MLP neurons of a small language model. Each row is named by its layer, matrix (gate and up: input weights; down: output weights) and neuron, and shows model dimensions 32-223. Each number is 500 + 40 x the weight over its row's rms, rounded and kept within 0 to 999. Numbers have three digits each. A neuron's up and down rows have the sign that makes its largest values positive.
After each neuron's rows, "fires before" lists the tokens most often just after its 100 highest values on Wikipedia text that the model never trained on; "fires on" lists the tokens most often at its 100 highest values on Wikipedia text that the model never trained on.

L3.gate699:494489497545499436491466486547447466498414541515510555437525524497531553638521483487553506551488399472442507485489452493463442391454620467472591592531538481491501514554454521481520493494518435524519504542503453472509507486537512535489474468546465426551465452577536496478541602451495539496372446486507471572460493463504461585545561564456498568530479447498451499520475487476467546513521444541502498480517510501505520468430519522525498481496508500526477526538473474484529493503490551474549472510479521487518522522459514410548537475545449514529537562517583513540484481572458539496
L3.up699:499456501444525446523467507484487487472480512450498491523489516487466511520505516518448542498467477470516483501478408529440528430495524531458464445556410471457519507515490556482512450514341482506528475511450512481424570483534441475506488487501486560410479438541502486502485488485424456477464495568533539513489484451502512519522480513545537432511495493519509454437509528508539381513576517469497456489489452529501535467511459486543492515591523535533447447562514445509493496483542440516483508485449534485495497456541493513521522512566448506466491515563476534482437503476453501529
L3.down699:478503480520547503485497481535479549520549516406478493425527470509537508549468507556573504478431486465506498485487563527498476532494465472512568564399626490466460505531448515497428492394479514497518480449506515509518446538458529603559480425508580532549464488452483525487525570485434538461525446514455508488535457554541475511492522557456508537534463489473507484523466451480480457537476469502564525506461504519480484547460517524489464484475533466557531510502508504476496571527506522424533516540474472502522507560478519529492497471508550491572490493480520494549596434555511523512
fires before: "\n\n", "\n", "ron", "); "
fires on: ".", "'", "ad", ":"

L7.gate937:483469490503534538453449520466488536546462444531471438538582481493471526411473536522557505524529550499530504524555457451535564561555453498584519458560504480423506487492598508555451515520503502474516529507479513467506508471508479515500456556494515466541532556536499511532463591503553513514477456449402454586475493522593476536490468565571472566548519543484489475542460490519468577482483483518481523445472567534507580500560475495522445578495514445492507629467536476525484455512544511521468530510473520425450531537540528558565481490444504464524572495430493490555533501463479562473
L7.up937:554541481425558528478459578504571443469539510532493479515589474392527434493473484496541492560492467493528499504585471538501473502554455529535470486529484497488528534516556538379521504463490556525511485478536543490515516400531502487533466547499524475456461439512511490546436473516432537423515501484444450499448501484493550542484477498527553525502503533453445446490508468491584496566515545470509535519426505560486551460485470498431577496460503495464500550576522442492514510471557477566429512480538542436459509558517593566471543432448488513543486458464531496512479496477520471501
L7.down937:483522553476525469511447415484500475526510552488447571483457485539494484475550523398482495525512556543469460560423412436480473583576489540502526482519454456451370522510508536503447560528562573509526537513564484588481556501486513480444446492587515520558501479424511511509461497473548490530487548467464559473505455532508539392510535464458466489565468457557512456512539532582477482475538517546463433456438530448489483474545470510501551560547514474564484478437546572465445445462489518482513481508500479477459479582531521496504486507476410481515456520557465465557576578513510541572
fires before: "as ", "on ", "to ", "in ", "with ", "a "
fires on: "served ", "working ", "ing ", "es ", "ide", "went "

L7.gate464:466548446535469518464507530529478601508474518497522521499493489511535440528507519441511492486564479453445463509483531524475456468474482538510510482483514569527423460477517476475497413448541433471432514514568517502550477526423516561504518449444552552612517460515499514443501452543487530546497469476438517469499386504510506483554492560470542514523507489473452526485497552492528531544470573557525512537491472554558507440467522480536420491468487534430457512500502577481417496615480461478508555575469519511438458481450568520538480540534498500489522509475444486416529574584541475456
L7.up464:453478465625511427516482504465461457492558476462422500480477462432546522555464418515560548523500516521527522549463469504480504553540499459489503535443501474452491458560543551466495480507491507521528441488527496522536489502555511483580555553500548506543460492493507465562479479502490523496482466514499530536498555457491435456506499480463464521491484528496482445441560498539460532515515481505497571540509504440514514509490561565511527554468439533496501553505546494497469499622537473432519573517530514533441503523479498472473504482553496493537527518461471476536452512461504485433
L7.down464:518485516459514548531513568528452505508472459480450509464510500471464453480477529469484540501555474505554532564484497454562511495446524530452536485465525504502424485468515491545556427539445449501578579527491526507538491530493488467514490519475592526486509490503473549481484473546583477517571426520535513493499526475528530552497478517467551565520488533488427487483492494503520515511460479458514516406522523488550515497555537424513477473471467419518471534421469534480485483449530514474459549552553441439519571447543453566473547459509501589494442499384494557473561476454509488519
fires before: ", ", "–", ". ", ".", "a ", "ation "
fires on: "8", "9", "ig", "re", "7", "s"

L7.gate88:499522505464439521496513575499438443477382461497496485531544493508486495528519521523495523490470531516492429535423500507520468468470468542501502535466526527527461527471522519516419528504499461487484522514438531437551538526475399454501505477452406513480477522518520561500498513507455532567472532560487492468466485522490525448515560520614471483434512473516538460499543486505492416445468428478529498536439484509491509503530568557559471531463485469515480493521484504581530442480533535577486521550470514562378494525507479453519531516457493446501489512477509486465521489510525445466
L7.up88:452523434493499516510497479446463499501490543590546489491535435508508438444501474534483494494461521519565464499427485538450551559535513506454457438476470523473490493431584504496457473467510493476436518511521519492456441391524544490501481540514498437476483484482431510450508504458539525469517458478499476517452453432501549492516484502475489478422479415486551493430544436564533524538457581492497448512512513528454523544489495492548517514533527477588532523502495560604466499529472493532524459507485482512510630559474464540474460510476475484497443472484399460459494519435544517533
L7.down88:449532545512518461574461465493502582478501493510422499506444510559528464425479469523515521495512402495499494468460486527530461531481479524467473483486518514532510520511414518445542522470469452548599535515528493530433496499388502498541469495563485486489510516430467455557472503539448608446533507530503497451509516456487417533506522449500487564549463473520450542457437526489427470492490453491487490583525499451515399412515420466537478489526507483522484521475440411403484520505527513473450545475508459484532522516472509516539489505451500442474528477513549497533444491497493472524
fires before: "201", "202", "186", "200", "193"
fires on: ", ", "., ", "November ", "October ", "May ", "in "

L4.gate1014:495561457538514468571482472589506472464513575514499524574533571474517433485514493541507493411487494539507505477501555473477611531509490524448557482527478485569533521510440467527498502439437545472498512501518512464526505415518493499512516490560531580496503489489574482487498475505509550534451446442475491434533542499504546493507507422476513461508509520494475517473503504491502472497539509480512486549500490557457492566498491458538499469613567482494507467503466454502497482494486507515476504510465488403488531510495488465441459515514507497554522499524496503394562548450509454453
L4.up1014:458538478511498461487490548521528436470491506518518526535470468457515531473501530465482437408558516508437475514498490458418578546492486537455498506546441456484371463508481463536529478510519432567548481498513520451483471477493548463511499421521534518521537512537547543550493462578494510476478528508474460418491489494590512547571506558490494507570536546522480469496517574521451505480527440536484491542477512454551484603522494417520495513530480497565468459488483539463477525597532485450478515517452568450438513469452520491548517517413502558578559478491507463472506519511571481503
L4.down1014:432490572530415501513507450479420552568505480489502534516515544530503532530490477468565506534448422519492461446534520536550511471515476467450587514486493505488575514471510544490498532528461538435443478505487484480466502488487543511521495483480469451548456480474488495465526573481551531523481447534555472497539474457501436491477520462433481532476433479452530470519386474516504512528511499406515477537489550553484490554493477575526474500572498563462531488532449492568468465424448557510481460503489455471504453550528452525515460437588452503519503514542533508470456510484416540491
fires before: "\n\n", "\n", "\" "
fires on: ".", ").", ",", "es", "?"

L10.gate902:456518444535486522490441518581532480568448549475463569547488431545496423560433523457493586547380481506453490519377520533487475433499442506541529472545477490535449460477485542477504520447528533494442543495506499383503473548536528549618460456469498516486549557455549444471496537525501532500511476510566553447539516555509534482476502446511527494491515537527554451532505523496502423428521521495495537524542541542495473525484529497528503472489482489461502477522532447545469470512459481490511551425462466563425492481493463544501440499567513566550535532498559416493490525517456544501
L10.up902:478581514538547525445473538516485451502432442583506489501449454508525507521468535561443481536449507459483517494445509470435450534489528530462507499453512507505426538509493589464485493496458482565543495527471581477524495538486533516529519467498616476459515459430458482578466480536483429521479482529583519480567544529475525564464486536499518495531553516594520515476479542559487410456450457476549500474492563527571478555460553512513470501523556452439468545574487461465476437481547492546522437478464522498460562496487499484454526491464470473508478493473532480440470517579531476505
L10.down902:494512475572490507533431489525560488582488547468400455492506533489478535486510512468451416494495470461536520495543463563428504451462456504401479478531559487533567492513464494554482474453432518518546542449471512492506510562588560565522549543440445523552466508519473548507358495480527457563467421505519504513543488529488452491479471430520520559505460511456528506488493670476510542512539481476449454517561508464540556449503488427525478502519473529469517520489489471519501475477431545452519457506468518493549507512562491552518490448396422492461510450435499478545544495519535534528
fires before: "\n\n", "\n"
fires on: "."

L5.gate857:546554520532465469537557459484449434482510564470514526524601526550453512481491562547462518505531522480505444439461580574520539485487530588551551502492561526498511507544482552516501437469481540511496570526433506530522436491547526528499546494506465511461454505442491595500493550409550559509433451478504491534535511556489441566562397548493456528511536446487435459572500500521538511486581542513506486518492437511521501446498417568487591428499466515413512482542556482524458426569417466548513462502500523483523507388501486534426499540489484512504502492503549417466502497490545502473
L5.up857:524494454627503492474527433532472483446521649492490462480582550539476486520442534555475490557575430500550483471484608506506487534471480570574551532451512495487474495465480511515475472508478466504474535531465519534566455463568496491497552517515492517483468542514439541515539552511497502531473561484469521563550496508493520555442427492505516532451553498520522438519455577514508493517534539487460476527498430446462435463462446529489520475498499529461556526489490439589482399523468441499522540463467501568511483406505524521508535527504507551462563516461574450492475490503464510532
L5.down857:531560443577499498462565429489532487442518500475560494521494434520534552587525511523493432554450546468504492522488510540515516498527497492523496442535545474523430551482491499465442460524568471550536452520608473527555487506537486421507426480490504510503474477492503462546467550487475510506411521482529492483446488517508530522499508449435481501451602573454492468456509522543492546472511528475505467499518466619443578550519481503499456453451552506563468516509431509521512452526509549522506428515511519427551573519513526541494502436500469611532497569543421405562495524531557483524
fires before: ", ", ". ", ".", "==", ": ", "; "
fires on: "ity", "ate", "life", "career", "age", "War"

L3.gate671:489553470524467506500482469517561509508445544445578476515431516454543517427489522482452529469578495466509465464432525486548508516505529488440514478517508492443462468540528510524483517482578497548489531508496555532453559439537466526538498487547542522426473482528534476454437532497426440441460576502509522516562536539538491503485524485548559463520509483453485512562467468503394439558495510381486558533493526482478463449565467505533434540566491457440516554496547525483486507554415479466491505523475509473454525516568494515519564507428486543468458558569522486467485534525476513525
L3.up671:450484483457523507472467481440530549473521493500412422535525500430464525438435446481501517468504480540471479574522436526459510514452480506540433442504465520476503461431511521541510461484449497537519465558548591518448469426470493473485523500499489586517517415496431525525526447491483533511529489382517468496453539472483562499513529520387490517451501493477492558492504465527523486537544486464489499493464503443539499445461560560532507533465411514470487474490531479520471519460526483509486443422539451465479423404482524457483478488479446591486475452545500523454466635526482497570
L3.down671:483512434499453497487604490537505514574509572460554458528428488573470478431561493475452481529516490552564489455448495464555474501552467549496466499472503501467485489581508483517496535544483400467455546509407500426512472449516442483481537490548518505487501526481483481504512554441524470472495531474473413538530481469497488479469512482498465419474504435496482397445485482431513554488487487427482449505553560473480523487554418441537464553540449505486544508460586474520495552535475482527495502529514526508464514524429536508488506512537504531524476435519463508469461534490526459568
fires before: "| ", ".", ") ", "|", ":", "re "
fires on: "2", "1", "2 ", "at", "3", "6"

L7.gate330:554512513511489558521491454496487492497515511554505501530510479563549506446468531479478524510413497543512509523512466468489521433527424505498501470473498538551462485517478492527499567592491534523459470520529495519497418555524483569482548500524521564443433461470497518502501528515483526548515537487446478446394525501518488438507433484491551516589465556437457530451514467495637491464467573527547523488519605491521525523525486525520460446557528546471547427465571423531511608500576486533472401533458599520496476502560473516522569516524539533480546515465504461505485546532506486473
L7.up330:521528544578517504491531462442521577483506523462505505523537499541533451535525591458468572482529533495535490537498486464501494466478434463460583527555440569472536498460567454463542455446482607498528483467477515497485433495549466508526521494468506510466492492500409570514479521461462525507508516549482428537533460538534524503482432452549521555506568501421464488481510455496533455522469513585427486494505516621497525452485449473522530502505524490430504448479474375475431581494517511523525506568489499477487580548543457555559488472483506520488604415463505489484490531471518545507
L7.down330:503484437539499449584500483504474547505506518520459505462523492538498484487486481563520489499503526551475540489562467414597532534527579437455565452526490433483436486498499482512479496537441549505567552523526523503532528520474479553582570426515519485528463410484498486421508528493499519437430591422478489421502527523534485486511480543540528482482482442488494495557512507483392563483487590500504552483413532465571600511512553543455523527478526468522443467514457497500567453504472517545453497491472524463495489506545486536456580498501522522464465526400518505550569540517450534508
fires before: "in ", "as ", "with ", "on ", "for "
fires on: "served ", "ing ", "ved ", "ed ", "work ", "worked "

L7.gate377:544499445500413483444513480595518508420490428479533482499531565515466498472458459501509501489451501520474449451532434495484449448519494469540535501507502556575449481502426443466491472503529525501446466509454497414521514459484541473489465433483465500515433520519539608496491534529572522423492488496467444510494480503512449525496531519419491539575416528482469569487469502568478549538462489474534499425440493472502447510521484445516507444511514520439460478462534485494505518524476449536443531515521487464490522486586490547451489491567478477493537520467555555439388515461529508541
L7.up377:480466505528537460515522523480534483440493561485529514488494442450468516546511496507444468515549452480502474486517534535510512551485481512534525482556542538551491464490437469548420498529552450506481508408439481596543508492458490507487570461511511477541469497510483502520505481514530471509507509546483482446484511470490503502438563479623541501519468496492538499513512542516565426532441548485433471565586494414551486505502485477492518533562560508464599498475478551519498513454554514483458467413390458492486524482471574480514552561586581521497503503573576481420506528518503521394
L7.down377:519510525516456480467417434535550459513491433506530469427511523539539502523514521501504581537465582455508489468538493491526471485517485473502514470519453522508553473473512546447522551452461480408444482570501584421496456502537518490432502453512530537496539492508559489509494493457462504522519488467469528586457404436538531440503486583473497493581508516452447584507491453454432514469548498520511445471444487507470487454510529437525473549459489508547411477501487484528458565526439474489505558468567518534435434554523522514452488459518462550561517536480502527489426440497496552478
fires before: ". ", ", ", ".", ": "
fires on: "es", "ad", "om", "s", "as", "el"

L5.gate488:545466524542515511475497547563525511507451482499485502476506484476520505509479497481487543483497520508457528485485449507550498446504539440448530563502469478526476502399408518455497513494431459537516504562510482454454551550395470541551464443517518471459463507518470413491579465505507531511460443426491460421463498516430482475487528455527532451595475514502504439521472503478506474529493487534503513554452467499495427620451495469483500449516568468524533512544485411476505427496431512498479488495505533509562497498411615504549418449516496523467513509492502496548520481548467519495
L5.up488:486528538535509452521485495454510514472496499481453504473470511479453428492503537507545483479516497479505487502440489445490550506486593429400480403467505416509566418576460538508522465545520431542520583545512398502470531493460477537535505506476522498518495510502465497531502508489479510513474438457473456517506493434531502558521503531528502479543510487487484465496487476503440408574498547548480497472571470542544446481521467455518546462558529519468522534522509588526525479481438519477534483538497513444436502421482561441527494469486532586477525473583548507499437481526475467642
L5.down488:469510482574499540501428534528523427527421485535470412507588467519523517500494481524487537524427532493492535492511416480616480431425518510456601540505453507509453522456464572464500483484432540447508499512455472456562472541545526521506500530466514520528432507499488535526532503492487490477545466516551508518513469577481483489492496461476536419535492526501459547459442540537430524544529522472452507541499553516466446561449498513427502483431594494484483485544476499493402482524526514516505540520557483503545518518470549529530505483520481502543551501436421502508603471486508575495
fires before: "\n\n"
fires on: ".", ")."

L3.gate220:460452631510482461466566449485502406496512485514506470447525453502529555458487473519519451505564493439387516465504422501507529475471434387457562531526516487392490522531445528495493475419435540448461447550499521517496544575495469497470519614480485506461507461509507511520479540516464550450478539462572470531546422480513535505562482559562440495490499458524506466504481579515486519550511567486460533423554515436427567497477508483533507481481504527464427535482445455512565520516505392504497510505574582371514514520468477494440453535492483496475486539569525497472446532493504523541
L3.up220:498493565529506475531447608482474500535463507569476502497525475506496500350475457517544477537572458504490471444412556535475518507457432525562533474478521517508500498516517514478473439512418477464417469433573458390556616541483548512513525513531491501520486512469585454464544508474529492504454473482480485522491501484504533481446513549514500458495466381590512529468485512500498483561470517507466537499443571421478508576503531521494502506468551513497474500564481463562521423499538537540461505480507492508495499516495503519500493470466547542487529513531501510504533471502517549372
L3.down220:479501525509511514521551472427541433513504479470511469500551491505511549478432497462506455431485527496450542515485472475504541537447414439518553563485395560405475510549444529467432426468524455461472510544453509559502539480455489500490496564455433509509518442544535550497493562467469525455467475488473565476519464516464509483473530565475512483472504489508489540477458540483466562484524509496455557477517436534395502461458501563505470459506518440459495493532425404535502487519447499494476447529510508423526522478495453499518411507511513510509531518567489489496580538523528633513
fires before: "\n", "\n\n"
fires on: "==", "==="

L7.gate442:519445466525509529528487440559498540454487510492524488430526467539479503570485497455568477492501560453471509488439466537455544495546503482467553509480483495530444575556352471508444502497584492469524562463568492468483491523480494461500555475520475425501513464523498439564444523502500467464506467531485558466416503478528417483506487465519480486470491498404495513523552501501480515508494551477486431342380576508561455539484522503569532487583519548515595485436433446495472505515428496492477518586525553355499556437470527546484486563508493502472469540534480521476490540508506532532
L7.up442:492460483505524504553473534541507501479558532553524426474543455523526428507509493537451487445477513465527480459503477538496494485500484528435524436504543445469557492503453543563520426497567548563506540500478467497480488512520493496519524456514482487511452500524514535564458571440423478480504474514515485434413454523454490463491482576461491492527560458497407538549503514458559406497402466498496484530523477559537525520485556469441499485561517500489482514460530462525508490483476508455492557488540492497579551430467606468463515478515465568454440556512437454570482483577524502565
L7.down442:498567490481504490510597458493463476492466536525457484453528542495539519516469462515571486534477491502422445539512565518481489516481552507514486480489487475499575500464498564464481504488465493481483476483448426516530488563544515519521570490463506521495514479484456517481459477533507516434545514516480493506534534416523461517507560422495476531518499436454535535494475559491514523471536556525450458524498458483517516500530499489535482485438474537561484524529412538530455507431407494498588499516579579571510604457469496519490431502470470550507538573501415457510477443485471555426
fires before: ", ", ".", ". ", ": ", "\n\n"
fires on: "le", "y", "el", "e", "re", "us"

L9.gate439:494458490540484457472524527545455446551481516551465535493521490499529371516515516526501452508489563484460494477442497517551569538474467563469451543472488483460483516500481509500477481494505441456520560413480563501464538475514468485516511544511478484379485443487387529497428511505479481473507479468546476467512464477581438534529505535545485501474486513524515452520471534492449481486526454498465414478454502489517383460489554424580508474473559528532524546417457579551480502514568505518382488550531460465454511524596534503570496518526472473498516495439470492424466486532492491506
L9.up439:510528494494427473518477484538435516482493520520411488537453489496576447554500510576448489505480497504443600543456491533512509566506548506443513493537499515464465560420450521609487514414455479451525575441519485476485506471448555576429548388526452416484472559578500526500546497483521521566493482474479477516525485483587460555498523559550449498483431532463501426515501520477477535551399535509501494539519546569548465544541549498562508529472464532501543510527511531555526532502507587487512506498516485493450479515495484443491475482442519484527521458497535487525487547497481485506
L9.down439:509474511497489491484442558454468463510519533474521435491505459503433515442494526513465424514504494464527477513426481497572553512500457541527551507487487568489487471561451469578516495551488464449473565492535592493438532505520460493512535536468490449406531499476483539496512455537494573460517499533480494445557489468540456511547581420473483447440548539536520433435476489527453532497518415483508531572533415585507482527532454516478439477508460556527506504430485523540440491508496487434430502502480500531462493544464525484594557536513469358456553458510547480512429547550475522531
fires before: "201", "199", "200", "202", "195"
fires on: ", ", "| ", "of ", "mer "

L10.gate210:545476376518484452429448501476500484491528536533543556524470487549495467535547485435469555474494610565480520469509481472470484521495538436478464473514449545519469516435530481501548489503459486590553482427467626503490566524500483454459541441547493467515475466501477530516459500515519501471461502593501439503430461453511448486463516555502560427570480560492598545488525512585490499584527484420444468584523503488514529537503541485457488488499533516550529488471492481502558564496472440429504535477523475440557470499513407505559479586550475491444510507483462529434515538493477484440
L10.up210:499542520569474401437532510511553523512433500481495507497488502444458488483540460493567478494467490505445424545512475499444532531596503593417556489490486493494496522438487500516496477456501467544559578458520515514560475551582493452511546446574511556487504427590579498437467480574503476554524460464540488485460516562520445521479473580484513515501467505503527512507540486522434555482461461482456538558480577536548559485532514485530451539567542506513546535482461534517526501466447468518506504430462432490482509503546427509534484488608483460457531479473465453483451507476502476477
L10.down210:541440502395563556473516452591480498534473585558511439478476511511466474505473443560499480483490495481459554510510484546494484435444437520461457524475472492537398526409440504619391507461498506491476489540453498411476450554483523457459454467466555513550524455535504440369521490547489500502471489528528534472550556510480486496476536500500472455480456463562498551516511555477492495574550536440471489449449536513525502542470461516502569480489464477482525532500530488499436450464462514464508424518448506478507522487570515491494525514469466509485537501486451549547493485513488480499
fires before: ". ", "| ", "'", "ut", "en"
fires on: "e", "2", "2 ", "3", "n", "1"

L4.gate1004:492477492416553494523490550462531515421500537495453567512476472432408513430508523488446539435452464529495446531541491454530559461573460439483453467439501476488480507547525459537506514472472484497562465446544502418558480487453536505512517477507514539448529462465465547475508478378445485468510524491499459547443480526492418517488477492456478488558608467485509478509490489511559518480553439474484516461533402433505488496552446560505424534481505531475439597519519522504550488507477496437477525543465514528531499562481501471563523455538524515500507515492479463438499532458425363567
L4.up1004:552493525518499492470610509458526475517488462496473379542487480543535496450534584490538541451562547476505491512497506450482461541599552446533482495459545484444481510489487451473523510478503416550483534457504524571431422528444506479541578414531487534488480515481511462486469562493491574461455499443520510530472513532503524466446541442470529447600515492526535483471574545437485506478408505404468512547513505513468456462566515507535499567428484499497468512426506508517495532527514518533456462468478517491504527472504471465455529529522472407540436515462499508468493516528551506541
L4.down1004:463551539530423390469483485486511414455449500491517497492561448504541491487557457503457446459454458476577470521515474552508509595503476470505557480499510538536543454496471511523416495469489491463538433483512501555460548478514380515495579451546482500473512543500524549484447532516459442521486465469475570485592524454439383519422464479525469503489506398479501518454593571487483527433533575526464508477545523476511421503506458404469503496541496529492481479505503537519487538529520490555524468517487493512445536455508517479515540543589444443517474465507519487436556488496508495509
fires before: ".", "–", "| ", ":", ") ", "|"
fires on: "2", "3", "1", "— ", "4", "a"

L5.gate485:567447483517469419466568463471447450454464485453435500528488486486463490435441537536370474457526493425477522481507530470511492488458452497464548442450484502447521510458465527521557501514490501558486515533495536495494503462537489506531492543466494534499495501472508476452505524426481554465468483511587501556476499425531478536541519534504479478510525423497547465492547507459538548489485475443482480483536483492569517443523451544435484599466510490433424551480460560522515516514477493503481550531469529427493491454517506482519491546537451482495492485430504470501453572516497590504
L5.up485:571490449501492538555485513501565494508535503435486544531501537505510528434534514494469489445480553501528651520515468514477500495493568541489491410497540481486469487451474447449497442477529482552475453508564417493492482514484410505565509510428526500498444476478498464507532527450472507538464520495540487594545485449552420487515449499400463432520521466475522456502566540579533484484501509464495528509532555483524489494548483529471508558428500501480486525477520530515522549471465495571488524505531500484452472426499486433484494509457514515490490429419451516458507499512469482426
L5.down485:495545492578452479491551508529474474473517488436449530491491508503504509428475459520558477485512523471523493507522543523500486465508433526554480496474476507475504451509424498517487421548517516453577526485529444521490524495573474505512507471557580473519512495547499508474542472486539478519495455492457473472481521477471476505548478526574497485544489509512518486399493464510452501428467522532522540491541445523535444487552466459453554457447523456489435464518522525477458485553504572464469544553496497498465474593507528555441502511512484487510476490509502460471508514520582527471
fires before: ".", ", ", "–", ",", ":", ") "
fires on: "1", "1 "

L5.gate1228:441548496463538520424548491473409547508573518508503518413478466612530464533455538525460442480560468545564544488479487525489436509505500522528509450522469426517461535456532441538463473499526485602524440533497544493474583577543575551474524481450458505458468478492468474444496499485480563454511469476506546556398520536486533491528528454581543490464529468454518520446493454499534516508573506518514401587569508451501451493540507495536513564473515531516466480512505474608509507525503493474505493527517444509506540461483509510593475487427450544475510517433381502417500525507594522505
L5.up1228:429457426475519476567466486517589513476499511513510564474484559520537496621495486503509493518520505455467398508495510517480468478547459500494484478457527513490520517536541531495576505500491460580471475573525435372462483490443487557503520464444487493481469510497489527531414597499479524542518447472429499478485484533560594516474493536540510517564520576486557470572503454456563574499526551561488473512488510525469492462558519464552480480527536507490480448420489480498480531425432525529485518475441537518499483487517558450509504478544467542488520521578486524493548538466552449457
L5.down1228:539492592468474563423549468395503499506532541523477490536554505538490462435543542478486514543497500546526528525531539535524528553426436428431482552538477500529563587419481432529484550432469578441566496518446529575497546517497451502432563503510474514461476475516432558499547518485523500430553506514463523472496462515430467475586548454461425480539564445457490527473454546443518437456527526530474538582468494493537553536472477527450481507474499478553466544542576492517462455529473455465478436502486527558513550504496567492494525458462450519468511481475439542497539448481447519482
fires before: "| ", "|"
fires on: "0 ", "os ", "tur"

L9.gate709:576451472505513502438504550462515435458461457511491514500500511520542502510447479519468526518456465425542536499491505502455534461489522564489508483540502554515454479495493472472462487514534535506457567610538470454536471520571506492518517489466489486499450444507490465536528470495533510526545515477463459465451494501440429454418516552535438490450479450565447444482462463499537502480428522536507511564518503537453440551435455526453573456435501555584507439557538513503493518488529556488444521416520498387453478482487546439566489508532516510473529444512500503503559491396528447509
L9.up709:533491446545530470449575568530527527506501477485546472490564521507516535487488482572401495487452499561527468502470490485444502435492565476606515569516497469480473492512554605479506508468519461433445530561525451493501473519516527510562529473485504449498393518466447450490473520578529491548455522516498458470575528567473520569453483494521517492432457454532433475501486456453527508516445552557481506499444518522492485522489516562513527541482528565473490573507317447454500524529540458495481513456512504458437540525474491473510527496583504525472535537512450521483527522418496496536
L9.down709:542485549465529430489546518456541550455501467540415537528441537486530480496477588426535538466431507524530463522541488485497489502481529483420471507620502573541514480480448467487533451617484529500479479496539528503545497567512449530490500468418521501580493471523493517396546453454555562468542563514568508507419484497486477473480491502453420513508465505480510483498582512480584498528554443433519473548506519520478530508502456466556511563472471441514545464501526444478499422488548575492466525501461506470436486480488490529559406535531490504511488534505473459477553495485446545521
fires before: "on ", "in ", "to ", "at ", "from ", ", "
fires on: "up", "due ", "located ", "found ", "ending ", "p"

L3.gate565:477508530510483530511490512463431466583441510501380551585442492502505532475449470470467536475510548469487509585524569508532507500532502462499408470433433487529460546482572486568496493466490419542496527473505500558530542515472540520472535485526485537496473493454448491462504485589464487477545507458477487476512432476540486499532464506526491499479526516491490533495487492518511536533418558503496486565425471536454502550494478539483521577468436528462509509519574514544437581588462564522531491507452466544508450559396500574528472494447523513519529487450414547499476540508476511480
L3.up565:512479508560507488503523505497476511518499441571464525494463509475544486514433512493496518441470503510457518517469504437497543515464572490505505528506438480516495488430505420476528472566516533485511523525531564474432489484538517458477543505507460493479434431496433529516497557540476496481505536449499497424474561528522461427577463633577483419489493491447449509431519515450484535496437509514495474585508461484495440531475484517507465502530519537505459482506591476474548525446422447474518503524468532556515546567523449488518500450458428490518439514433496550487448472471533543527
L3.down565:504514575506564524463483488496548492533499463530449469493512486361490471431523546504465515487510500413549526475462452505514450518447472472495532534489471574592479408538431509488503426503408508426553538422503460463378479511537402470441452474527504406515488473475439470458510511492466561461568523475465544508515499539503455506532538547562506443476527462535465483441355447478493522517437479509551464528552480489472437470499465534478519486586503567575504588491494482496475469509519537492523478482497436556486516507567472452499495504539530485488445457439512485434499499496562504545
fires before: "201", "202", "200", "187", "199"
fires on: ", ", "d"

L10.gate469:539477440537536460456566549490431529547510537501455412485506508512464516539473549551473530534429493519567536560494490501479507459438466555476511534443496550463487477536526469506494465507577511428473539502560542555530534487553522501487527535448427552469526479545518458454551549527468473548492506515453510508499568498473529483455450493534413461442425482512509490528501524556497489459515524564515533422569446584504450520492439482480492494531477445519489446607461482518554485486532525478442529500523459540528500512539476476533559498459557499560546453503501535574470561518453548567
L10.up469:538498504508433504457499425465501463485471471499488483530560591497445502573526483555424499499505520500498441489511494456470521472533457552534520525533440609404473495478506520563466395508497510485505517527449523486487525523421488527490561521533459521542624533444526509519494469538480506531489491464496441496515567462525511519536569511506467459483504476509421518541523544557519428477485562566457490450476524478475483484514493465544481543486455574474511498449489461475479495532524516477620534430466455484500464464501466456458461470480501479548526407482519484515498498526580518527
L10.down469:473502443531453493449494482558517542585520474489432505435458510494512474507406520432498455366473566449451521543462525471529509531475470504454455493516585562460491468615535556494567456508445571457479541485525548497496492492518415534509479453463475513462418549532538466493527461479534540532512489505485523417530485461527466497528507430552433508527493459529521514498497397519506549524482557464597565483465490587492528559449536569494542540507520501518470509506503565546535497490550437509516510468472495507456509461493485512498514524492491541514483505511508498499499603526561513563
fires before: "in ", "by ", "to ", "on ", "at "
fires on: "ed ", "held ", "produced ", "made ", "ated ", "ted "